Part of a small language model's weights.
Architecture: LayerNorm before each block, no position embeddings, biases, tied embeddings, ALiBi.
MLP neurons of a small language model. Each row is named by its layer, matrix (up: input weights) and neuron, and shows model dimensions 128-223. Each number is 50 + 12 x the weight over its row's rms, rounded and kept within 0 to 99.
A block is one neuron, or neurons of one layer that tend to fire together. After each block is what it responds to, as a language model described it from the Wikipedia text at the highest values.

L4.up238:59 41 43 41 35 70 66 51 40 62 47 55 49 54 45 54 54 49 38 64 76 59 43 48 58 56 45 51 60 60 61 49 50 42 50 56 41 52 57 60 69 48 42 41 46 74 58 48 57 60 52 47 48 64 57 45 61 37 50 60 41 46 41 41 28 45 64 55 47 39 60 58 48 52 54 41 61 47 71 49 57 61 50 40 62 54 43 57 71 49 63 55 40 34 32 54
L4.up347:50 16 65 46 56 61 48 63 39 43 36 44 70 49 59 57 50 71 51 58 32 46 61 54 44 46 55 63 49 62 44 58 52 49 51 57 63 45 29 39 63 58 59 35 27 38 30 50 38 43 37 70 49 53 56 45 38 53 37 47 55 40 22 44 53 61 60 52 40 76 63 51 60 45 32 47 63 44 56 48 43 39 63 70 41 50 57 45 61 74 53 42 38 33 37 28
L4.up657:55 47 51 62 61 69 50 46 61 56 36 42 63 46 73 45 44 50 77 71 78 69 63 51 48 37 46 65 70 55 47 67 44 48 67 67 25 51 25 35 56 36 47 56 52 61 62 39 50 42 41 59 44 50 51 44 54 52 39 46 58 63 59 48 64 30 48 59 66 16 46 61 33 53 50 62 30 82 62 60 63 43 66 47 44 44 39 41 65 41 51 52 51 61 52 46
L4.up959:50 47 55 53 44 66 65 67 30 57 19 41 50 70 53 56 61 37 49 64 60 34 63 59 52 33 30 47 34 33 56 57 67 53 57 68 64 53 57 53 52 43 48 51 33 59 37 61 53 31 51 31 55 50 49 38 61 72 68 72 53 49 67 55 38 26 48 58 60 64 45 39 57 57 56 32 72 51 55 33 40 59 66 58 34 41 58 51 64 38 46 52 65 53 63 39
L4.up977:52 43 51 61 42 48 51 55 65 53 39 48 50 45 43 52 55 63 51 44 60 42 59 35 24 52 31 51 55 41 45 74 72 72 61 40 45 68 25 51 64 61 46 46 65 47 49 54 70 50 54 35 45 57 46 51 44 54 39 61 61 46 41 71 61 72 59 50 63 27 30 52 48 67 51 47 24 58 66 44 52 54 51 60 46 38 57 48 71 59 54 41 29 44 56 28
L4.up1718:35 62 67 53 43 71 52 39 70 63 49 61 47 50 73 66 56 44 37 51 39 60 72 32 53 39 49 59 38 65 48 38 52 49 46 46 44 36 66 56 54 45 50 30 55 52 38 51 16 72 54 50 73 42 33 57 30 27 47 53 60 53 35 38 50 72 44 45 33 45 63 66 61 44 40 51 53 41 41 48 39 28 63 50 62 60 55 63 48 36 61 60 61 55 51 25
L4.up1782:52 49 65 51 74 50 45 51 40 49 32 30 50 48 56 53 69 44 76 46 73 42 44 61 45 59 44 62 63 41 38 53 83 68 45 47 63 38 25 31 49 38 40 69 53 47 63 49 61 46 61 43 60 66 29 57 57 46 57 79 53 66 57 55 61 70 76 32 66 46 46 64 50 48 38 46 60 46 58 41 50 27 52 49 56 32 59 44 72 50 51 43 58 44 54 51
L4.up1841:45 31 53 33 31 55 78 61 55 62 38 56 60 60 52 66 56 58 42 61 38 72 63 55 54 60 74 45 72 63 51 48 74 43 43 65 50 51 32 58 53 70 83 58 67 53 35 36 45 29 36 49 38 59 56 46 22 53 28 34 55 37 49 44 60 60 46 37 49 38 34 44 38 43 55 51 41 42 65 46 50 33 99 45 61 49 51 43 54 53 43 49 27 34 46 50
Description: Mid-word subword fragments

L3.up630:61 47 58 40 40 63 48 27 63 49 51 41 61 43 42 48 54 52 34 47 62 84 44 44 32 57 52 57 39 65 64 59 42 40 41 56 39 38 48 43 62 52 58 44 47 36 64 61 50 62 38 60 65 56 60 49 64 70 39 53 57 19 63 40 24 46 65 46 49 53 66 58 57 80 59 39 54 46 68 48 32 60 44 64 50 58 39 53 51 72 39 63 48 52 41 32
L3.up680:44 54 57 32 51 68 47 55 20 30 45 59 33 40 63 64 49 60 65 44 67 35 48 63 55 47 47 30 36 40 51 40 51 56 48 64 62 54 35 53 57 47 56 53 61 47 51 56 36 39 66 60 43 67 60 37 48 66 39 39 49 45 54 50 43 56 60 28 60 44 32 41 52 34 44 51 48 54 49 56 38 55 43 45 43 58 40 20 73 47 40 51 58 60 46 25
L3.up1766:56 38 51 71 54 57 63 31 64 58 59 29 47 49 39 49 30 53 59 48 65 51 74 62 52 63 72 43 36 60 56 67 36 37 42 45 21 27 62 52 31 29 53 52 36 54 54 43 57 53 44 57 48 41 39 54 48 42 54 62 63 38 20 60 39 40 68 44 28 56 40 57 31 47 65 48 51 52 67 66 46 65 47 40 58 46 55 31 41 45 56 55 58 50 44 46
L3.up2271:63 47 39 68 39 39 83 61 75 64 40 48 64 50 17 36 41 40 52 47 63 48 54 63 42 71 76 46 39 57 58 54 43 58 43 64 65 50 36 59 62 55 53 40 40 56 59 58 70 43 70 46 38 62 62 67 37 62 31 43 55 64 43 48 52 63 41 60 49 48 30 37 46 51 45 56 54 67 89 46 53 54 36 49 71 65 48 18 66 54 47 50 37 38 31 51
Description: Commas closing list items

L4.up77:45 50 34 52 42 53 41 63 72 61 41 46 66 49 36 39 30 50 70 50 69 59 48 51 35 56 72 52 52 60 47 37 32 35 56 51 43 43 65 52 49 66 42 50 45 49 60 53 51 58 52 49 69 62 68 57 45 80 26 77 41 27 46 63 62 64 39 60 48 33 48 59 52 55 47 26 64 54 43 40 49 58 54 49 37 46 67 52 53 42 26 32 45 53 40 30
L4.up195:62 48 57 49 40 45 59 48 52 40 27 64 51 52 55 60 45 40 60 68 44 57 63 78 41 52 59 12 45 62 63 53 65 35 69 77 28 33 69 59 65 37 51 61 60 46 18 63 44 60 60 51 37 49 43 59 41 62 58 48 62 39 49 46 39 51 46 29 47 42 31 44 58 42 44 35 43 41 59 27 46 72 44 56 45 38 57 44 39 37 34 44 48 16 57 44
L4.up463:68 40 41 58 42 56 51 66 54 58 44 33 40 54 43 59 64 40 47 40 70 62 33 55 28 58 48 28 34 52 52 63 53 63 53 39 33 28 69 60 51 49 57 67 62 42 59 50 45 24 57 44 43 33 31 40 37 65 52 47 61 58 46 61 58 53 61 46 54 59 38 52 51 58 35 55 32 43 52 74 52 43 37 63 38 59 51 13 62 56 43 47 46 51 51 42
L4.up818:49 48 68 58 35 68 36 60 42 38 45 51 62 55 45 50 61 24 51 57 73 45 60 41 16 74 56 42 58 52 43 44 40 65 50 58 69 50 33 59 37 61 56 53 63 57 44 47 57 64 73 49 26 40 43 28 51 40 51 30 50 47 58 44 40 48 51 42 52 48 63 53 59 42 39 33 53 47 37 55 49 61 37 50 52 54 46 68 51 27 43 34 55 40 62 61
L4.up1305:35 38 54 43 64 35 44 56 51 33 31 32 54 57 50 41 47 65 67 62 43 61 48 50 66 56 67 49 48 61 39 36 48 37 42 56 36 46 57 59 50 46 62 55 52 62 52 58 56 65 39 56 73 43 37 41 56 45 51 58 40 36 38 57 19 78 34 33 66 39 40 28 33 61 60 51 32 52 64 80 45 49 76 58 43 37 53 81 43 35 51 54 44 69 37 36
L4.up1988:59 31 27 52 22 58 43 77 67 31 35 68 52 48 37 54 56 65 56 37 64 47 49 45 64 60 59 27 49 37 63 36 64 36 57 36 52 51 66 43 48 37 56 51 49 73 46 34 48 45 71 63 36 52 48 60 60 73 41 54 60 49 32 47 40 60 51 26 58 46 30 38 63 40 30 40 39 62 35 58 41 46 25 52 29 76 65 59 59 51 47 34 50 66 64 61
L4.up2155:45 36 40 53 11 41 45 65 57 50 41 48 58 49 56 38 43 38 51 49 70 55 57 74 57 67 36 31 31 43 48 63 54 64 31 54 44 64 46 50 68 50 54 62 41 50 33 60 62 40 38 29 46 26 46 62 31 79 41 52 54 44 36 23 42 59 57 55 50 44 53 54 53 46 39 64 53 45 43 69 43 61 70 43 57 51 71 59 61 58 47 52 52 40 46 45
L4.up2219:66 35 54 45 20 49 66 45 61 31 36 28 65 67 32 51 51 67 56 70 65 50 32 46 27 52 74 37 43 58 46 64 39 53 42 56 43 43 56 50 48 52 43 52 64 57 59 43 47 46 64 33 62 50 72 57 38 41 37 68 49 36 64 33 43 54 55 37 71 33 41 52 31 34 38 51 56 73 52 82 45 58 52 28 63 44 62 46 42 60 57 55 39 66 57 69
Description: List-item commas

L3.up574:58 22 56 62 60 40 68 41 56 52 52 52 64 57 70 42 52 44 58 41 52 44 66 57 49 64 48 54 58 68 25 57 39 38 49 40 52 32 43 62 54 60 49 45 58 47 63 34 44 45 45 60 67 51 59 49 38 69 37 20 56 49 32 54 22 40 48 61 65 58 44 60 49 53 50 56 70 70 71 56 64 51 56 43 62 39 58 54 53 65 34 61 57 53 53 37
L3.up832:66 46 62 52 41 72 48 41 28 34 30 57 77 46 67 38 49 66 44 42 59 44 43 65 66 54 54 70 62 37 47 47 58 35 57 42 53 33 40 29 59 52 64 47 57 49 54 35 41 51 40 53 77 43 31 19 44 69 39 39 45 53 44 50 33 50 42 59 52 50 67 22 67 39 64 50 62 52 45 53 61 43 38 44 35 53 59 55 51 38 42 70 50 42 42 33
L3.up1173:35 56 31 45 33 55 56 36 35 47 40 68 60 59 48 35 53 62 49 53 59 59 53 49 52 42 34 63 43 41 39 29 53 62 58 62 51 25 57 49 59 59 40 53 35 41 51 43 71 54 59 59 28 21 49 48 59 50 53 55 47 47 54 33 50 44 79 59 60 31 55 72 28 47 72 38 42 61 66 45 46 58 48 32 77 44 70 45 62 54 40 56 44 31 70 80
L3.up2287:54 46 60 64 48 63 31 48 42 54 49 75 55 59 67 37 38 44 55 51 61 64 62 87 48 52 58 42 43 50 39 42 47 53 44 46 34 50 55 39 39 43 53 54 53 26 45 28 54 43 53 64 50 61 35 39 48 56 49 43 42 65 55 51 50 44 78 54 43 48 42 45 42 52 54 70 51 46 44 52 33 33 41 44 34 34 62 53 68 40 44 64 51 35 49 62
Description: Mid-name word pieces

L5.up1780:42 59 52 64 56 62 46 62 66 57 53 59 60 33 51 53 48 49 63 55 50 48 53 44 38 45 35 51 44 43 58 63 58 56 43 61 65 38 40 68 49 48 42 41 53 41 41 45 50 42 60 47 48 37 45 25 45 46 54 44 61 53 20 56 32 63 53 45 50 63 34 59 59 38 18 36 61 32 39 56 49 44 79 51 65 45 60 63 53 29 50 49 57 40 48 36
L5.up1912:48 50 47 43 55 47 53 61 56 35 32 25 54 41 44 73 48 46 51 80 56 43 69 43 49 31 45 24 35 49 63 46 45 53 60 78 62 47 22 55 39 53 41 36 43 36 42 40 41 51 49 56 37 49 38 38 43 61 54 61 41 51 33 70 49 42 49 47 54 38 57 51 54 48 49 56 60 51 60 64 47 63 60 74 42 39 50 36 79 59 47 37 45 55 68 34
Description: Mid-word fragment tokens

L5.up479:30 37 76 74 50 34 55 70 38 56 52 29 69 41 20 71 52 34 65 47 42 50 50 75 51 64 31 50 37 44 47 38 55 34 49 22 64 47 51 54 31 53 61 38 31 40 70 67 69 25 51 58 52 39 45 51 61 42 24 55 43 63 60 60 39 61 55 61 28 62 42 40 30 43 39 45 69 53 56 48 58 42 56 40 42 59 52 46 51 67 45 57 53 28 41 56
L5.up1591:40 46 39 32 63 40 40 42 28 59 49 37 65 50 36 42 67 44 56 27 42 48 29 53 64 82 31 34 50 39 45 59 54 43 42 42 27 61 49 46 44 36 52 32 36 47 39 62 37 44 52 26 21 49 35 44 46 58 30 48 46 52 38 29 56 46 51 46 22 58 33 70 65 42 57 38 62 45 55 34 53 68 49 30 29 55 41 78 43 40 56 48 53 54 56 47
Description: Prepositions after verb phrases

L4.up168:47 59 54 68 52 55 59 46 54 44 53 44 58 40 72 46 34 35 53 44 34 51 40 32 27 52 64 46 50 47 53 54 58 51 41 45 54 30 40 60 45 48 90 48 47 47 53 42 43 52 48 50 39 43 40 49 33 44 65 43 42 55 41 50 71 49 58 55 61 28 39 48 36 47 36 55 56 51 63 45 34 26 52 53 47 36 41 23 61 50 68 60 50 37 44 28
L4.up829:81 43 41 45 47 56 24 42 45 73 73 54 68 47 55 34 59 57 50 46 43 29 46 49 56 69 48 50 44 59 43 75 53 30 64 64 41 60 49 58 53 56 62 74 30 39 45 46 56 50 55 61 46 48 39 57 63 69 49 60 51 66 50 64 40 45 38 41 29 30 49 77 37 62 74 64 52 49 44 51 43 24 66 36 44 61 57 57 42 52 56 64 52 55 54 61
L4.up1027:59 58 57 47 59 43 47 44 41 48 41 59 54 62 41 34 60 52 73 78 63 48 29 37 41 45 54 49 48 63 36 62 54 35 63 68 62 37 41 59 68 58 57 59 44 47 56 47 65 47 54 53 63 38 49 28 63 38 50 59 57 35 41 53 40 52 70 72 50 44 29 79 17 56 57 56 59 50 49 56 40 30 48 64 62 70 72 42 60 50 67 63 62 52 31 58
L4.up1050:62 30 50 52 53 50 61 46 28 22 47 72 42 49 58 29 37 65 64 59 62 43 44 12 50 83 50 54 45 54 68 33 60 46 44 52 41 47 38 44 59 52 53 50 73 59 41 49 42 47 66 67 29 36 47 51 60 31 56 30 56 51 41 44 31 26 55 41 38 41 43 55 67 38 62 57 46 71 51 50 53 52 40 43 52 53 48 40 51 39 39 55 33 41 32 70
L4.up1080:62 42 64 53 59 75 46 64 44 52 49 64 44 69 31 44 55 54 50 59 75 54 56 50 49 52 32 49 74 39 62 64 31 26 32 28 39 46 63 48 45 47 44 43 29 33 45 39 49 50 65 46 45 55 84 57 52 60 57 56 70 46 32 36 18 42 34 57 47 29 49 26 49 48 46 34 60 50 34 42 49 64 33 57 58 65 46 65 36 60 61 55 33 39 48 63
L4.up1184:58 34 47 48 50 54 46 50 64 51 40 37 50 50 51 51 49 77 62 57 60 27 43 75 33 60 58 57 53 46 57 40 76 47 38 50 45 19 51 53 57 56 64 71 71 38 56 43 39 22 37 72 62 45 42 26 46 45 39 31 52 47 38 46 50 38 51 64 57 59 70 31 52 60 49 42 46 46 56 41 59 33 66 50 49 48 59 25 49 60 58 27 36 47 54 51
L4.up1812:56 40 31 52 59 48 66 51 68 50 37 64 62 59 63 60 36 45 50 75 33 67 41 51 53 39 60 61 32 39 21 33 31 35 65 50 42 57 41 37 56 40 46 42 52 65 43 48 39 50 35 76 42 32 47 51 44 49 59 43 62 32 59 49 58 45 42 61 67 49 40 49 56 53 59 55 43 71 48 39 40 31 33 50 74 53 79 48 39 55 55 74 56 35 40 38
L4.up2237:52 52 54 64 63 52 53 39 61 58 56 73 42 41 32 79 50 39 51 53 48 52 66 49 51 62 53 58 70 30 24 28 46 38 55 53 71 45 51 37 45 44 49 40 50 64 60 55 52 48 47 26 56 52 48 43 82 62 34 48 67 76 44 56 22 43 46 77 33 46 44 24 49 59 56 78 69 34 64 32 43 33 24 41 60 48 32 50 46 36 60 62 68 54 47 38
Description: Surname final word-pieces

L4.up246:49 28 65 49 66 49 50 52 29 62 26 37 64 56 50 49 15 44 54 36 33 74 56 49 45 44 33 52 66 35 42 55 62 40 56 49 44 53 40 43 56 61 68 59 41 67 43 48 52 34 55 49 52 47 61 32 74 52 23 39 42 46 56 55 39 58 64 63 54 61 54 42 51 59 41 46 43 41 46 34 49 45 38 44 43 75 45 43 50 47 44 63 39 49 58 83
L4.up396:50 67 55 55 40 61 30 44 50 66 84 53 56 44 48 60 55 54 49 44 22 73 62 52 39 68 59 48 46 52 41 44 40 68 34 73 40 62 61 48 57 17 59 56 74 60 43 62 66 53 56 49 69 56 44 31 43 51 72 45 47 42 42 43 46 58 80 49 46 54 55 44 39 59 47 67 51 52 41 44 48 65 51 65 47 64 43 57 56 52 57 57 56 50 51 69
L4.up654:35 46 32 51 56 63 52 65 24 46 96 64 66 45 38 47 77 66 48 35 66 38 43 56 50 61 68 46 60 43 48 53 54 68 52 49 43 45 25 44 34 71 50 38 59 75 53 45 56 48 48 61 26 66 61 43 64 62 57 55 54 77 50 48 51 65 62 47 62 53 62 37 55 32 66 69 66 45 58 45 38 53 50 50 47 43 36 57 40 47 59 17 62 43 43 72
L4.up1044:31 44 66 41 51 42 47 72 35 45 38 57 57 62 59 82 44 59 30 38 56 38 13 35 52 54 70 69 71 49 45 28 37 40 63 69 42 40 44 44 64 52 64 38 50 26 61 41 62 52 51 37 55 65 67 41 38 55 45 32 53 52 49 70 52 73 49 57 58 71 63 60 46 52 41 48 46 57 43 63 28 49 46 70 43 39 73 57 59 33 48 46 30 40 37 64
L4.up1072:35 38 53 42 53 54 74 39 60 35 45 42 67 51 40 59 64 53 55 55 51 77 43 52 52 69 43 56 39 52 42 50 40 64 50 41 35 58 41 48 56 50 42 47 48 67 61 50 47 48 64 32 30 56 58 53 81 47 65 69 44 60 47 40 43 40 48 47 26 49 52 57 52 50 43 55 40 53 69 51 65 60 56 42 53 57 55 66 56 52 55 52 59 46 65 24
L4.up1103:41 59 30 41 63 71 36 60 60 50 62 39 35 53 51 69 52 73 54 56 44 46 49 65 58 69 65 50 62 40 61 71 47 52 33 41 62 46 26 45 46 32 57 45 47 86 62 47 27 45 59 33 58 60 57 32 65 52 55 42 69 55 62 50 45 51 56 37 71 44 74 43 65 54 34 58 73 41 28 47 36 63 56 57 68 55 46 60 36 35 52 56 41 35 55 57
L4.up1126:32 51 33 44 61 56 36 44 68 51 40 75 32 45 41 62 69 48 40 54 44 34 68 37 63 45 58 55 14 64 57 51 43 70 58 63 64 26 56 32 67 44 49 56 55 59 53 45 29 44 36 41 51 43 64 48 47 38 48 56 56 47 52 45 48 45 30 38 46 34 69 59 41 51 40 57 40 35 55 58 58 51 39 42 49 51 58 72 48 66 66 47 46 29 57 39
L4.up2067:38 69 59 45 44 29 49 43 40 43 60 71 62 50 50 54 51 42 41 41 35 35 41 42 50 65 35 56 44 41 49 57 64 55 36 58 53 41 44 48 66 47 58 41 47 57 63 47 65 50 50 28 33 66 77 58 31 56 56 31 34 55 43 44 46 44 66 55 27 45 69 67 48 33 69 42 46 44 43 65 38 39 39 41 22 47 65 55 70 56 52 34 47 55 46 53
Description: Relational prepositions after nouns

L5.up1741:38 36 77 44 36 45 47 77 43 38 33 55 44 45 50 60 45 51 51 69 66 61 41 49 43 72 70 46 68 57 63 33 35 45 42 49 55 38 33 43 72 31 60 48 55 50 52 54 60 47 47 60 41 42 51 56 57 59 67 50 58 44 52 36 50 42 48 48 28 68 73 65 58 49 41 45 76 37 61 51 62 76 46 35 38 58 37 33 48 35 35 49 55 40 70 38
L5.up2199:58 45 64 42 45 36 33 57 56 40 48 45 52 44 21 53 42 44 49 48 68 37 30 63 49 58 56 38 40 47 38 43 59 46 44 51 35 48 50 48 72 50 61 75 47 67 62 59 45 37 39 59 39 45 67 58 46 66 35 45 45 56 52 58 39 58 60 53 64 61 41 53 50 47 35 56 52 41 52 52 38 62 64 56 36 70 75 46 81 47 44 50 46 48 58 57
Description: Closing appositive punctuation

L5.up252:62 28 59 38 57 60 59 53 56 48 60 64 57 56 41 30 54 60 55 57 30 51 43 48 67 69 62 42 48 30 64 53 65 38 60 52 50 28 52 49 48 51 51 75 49 54 42 49 50 30 42 51 57 48 38 45 62 52 43 48 50 60 29 34 39 26 48 55 50 55 52 54 36 72 57 71 50 27 35 30 44 37 61 53 35 58 58 47 68 25 69 58 43 62 67 56
L5.up1007:50 54 49 44 37 54 72 64 47 43 49 66 67 40 35 49 76 80 49 59 53 59 44 47 41 59 58 24 56 71 61 47 58 50 67 43 23 56 34 46 55 33 64 81 57 48 55 47 43 45 44 54 40 62 33 56 47 69 33 49 60 48 42 43 31 39 43 64 58 67 49 68 07 44 54 85 42 41 49 68 34 37 40 49 48 67 63 53 46 43 44 47 63 47 47 63
Description: Person-name final subwords

L3.up317:43 57 42 46 34 60 33 58 47 32 53 44 46 59 29 52 54 44 51 43 65 40 60 48 70 62 50 42 41 45 53 58 50 53 54 60 37 35 52 63 58 59 34 68 42 51 65 51 45 42 57 51 43 29 91 63 41 50 39 50 57 42 49 54 50 46 45 62 37 53 46 61 46 53 61 34 55 53 25 46 62 57 49 49 54 59 59 63 69 47 55 40 22 37 45 60
L3.up803:63 70 28 57 38 67 50 64 51 73 49 42 51 47 49 43 56 45 60 38 39 47 63 49 59 51 50 55 48 31 64 45 28 40 55 49 56 29 49 44 76 30 58 47 61 39 57 59 46 55 33 38 57 55 51 51 59 58 67 69 61 39 46 36 46 40 42 56 56 40 51 46 49 54 44 66 52 39 39 28 52 43 35 55 57 26 54 52 51 35 64 36 36 46 35 47
L3.up1146:29 40 26 54 52 66 55 72 44 28 55 47 47 72 39 58 57 56 43 43 34 38 49 38 41 48 60 54 56 40 59 32 57 20 75 57 24 40 53 40 60 54 52 51 41 49 65 50 55 45 23 61 64 56 49 56 52 50 47 37 79 45 61 35 73 41 62 36 77 54 31 27 52 50 39 53 44 51 29 67 30 81 64 57 47 42 31 44 82 56 69 37 50 53 49 70
L3.up1562:50 58 43 41 48 57 56 54 59 59 66 50 59 44 51 52 53 31 58 59 37 54 41 29 39 47 25 76 72 66 73 30 28 50 40 58 34 26 49 40 43 52 41 73 38 43 54 43 57 50 53 45 53 51 90 60 65 54 46 37 58 59 54 54 52 42 31 51 65 46 29 63 53 43 53 52 72 47 77 64 56 46 60 64 53 57 68 61 57 45 47 63 59 38 65 61
Description: Reporting verb endings

L3.up319:39 39 54 70 55 68 52 56 35 50 54 41 43 55 50 67 53 62 56 51 58 29 49 62 56 36 35 62 47 28 44 38 78 43 45 50 18 65 62 52 44 58 21 43 38 79 55 41 22 51 65 64 57 75 47 41 39 32 29 75 62 33 66 42 20 39 64 66 51 42 39 52 52 54 37 51 48 54 55 37 31 36 30 49 49 30 57 37 37 47 67 45 41 68 35 53
L3.up1116:62 45 49 76 66 46 47 60 37 58 66 41 42 46 45 60 26 81 66 42 32 46 54 50 54 74 68 42 66 44 53 42 88 47 36 37 44 77 57 33 59 39 63 49 56 53 62 54 66 46 65 31 34 46 61 61 42 36 50 45 32 49 36 63 39 68 77 67 56 60 40 60 42 28 59 30 37 39 58 34 55 49 72 44 31 57 64 63 41 62 57 62 59 53 35 52
L3.up1527:69 48 52 39 63 57 47 74 49 65 52 67 40 41 45 54 75 51 67 52 66 38 50 41 30 32 58 50 65 65 60 37 55 64 56 30 21 49 48 46 66 54 43 43 49 46 35 52 37 63 56 53 63 39 53 44 45 25 48 40 44 51 47 44 58 65 40 52 46 45 47 42 68 63 46 53 41 32 63 32 53 73 34 63 45 44 54 63 63 58 63 59 37 42 22 46
L3.up2278:57 65 53 47 51 71 40 36 55 52 38 52 64 66 50 45 39 56 48 39 62 20 67 41 27 52 61 64 35 38 66 26 38 54 44 29 42 56 56 57 52 53 43 38 55 34 25 39 69 71 67 16 47 49 39 47 41 57 67 72 49 47 51 71 41 66 45 59 42 58 50 43 46 52 71 48 55 48 60 35 46 28 40 42 39 43 56 65 49 36 63 61 47 56 24 49
Description: Mid-word letter s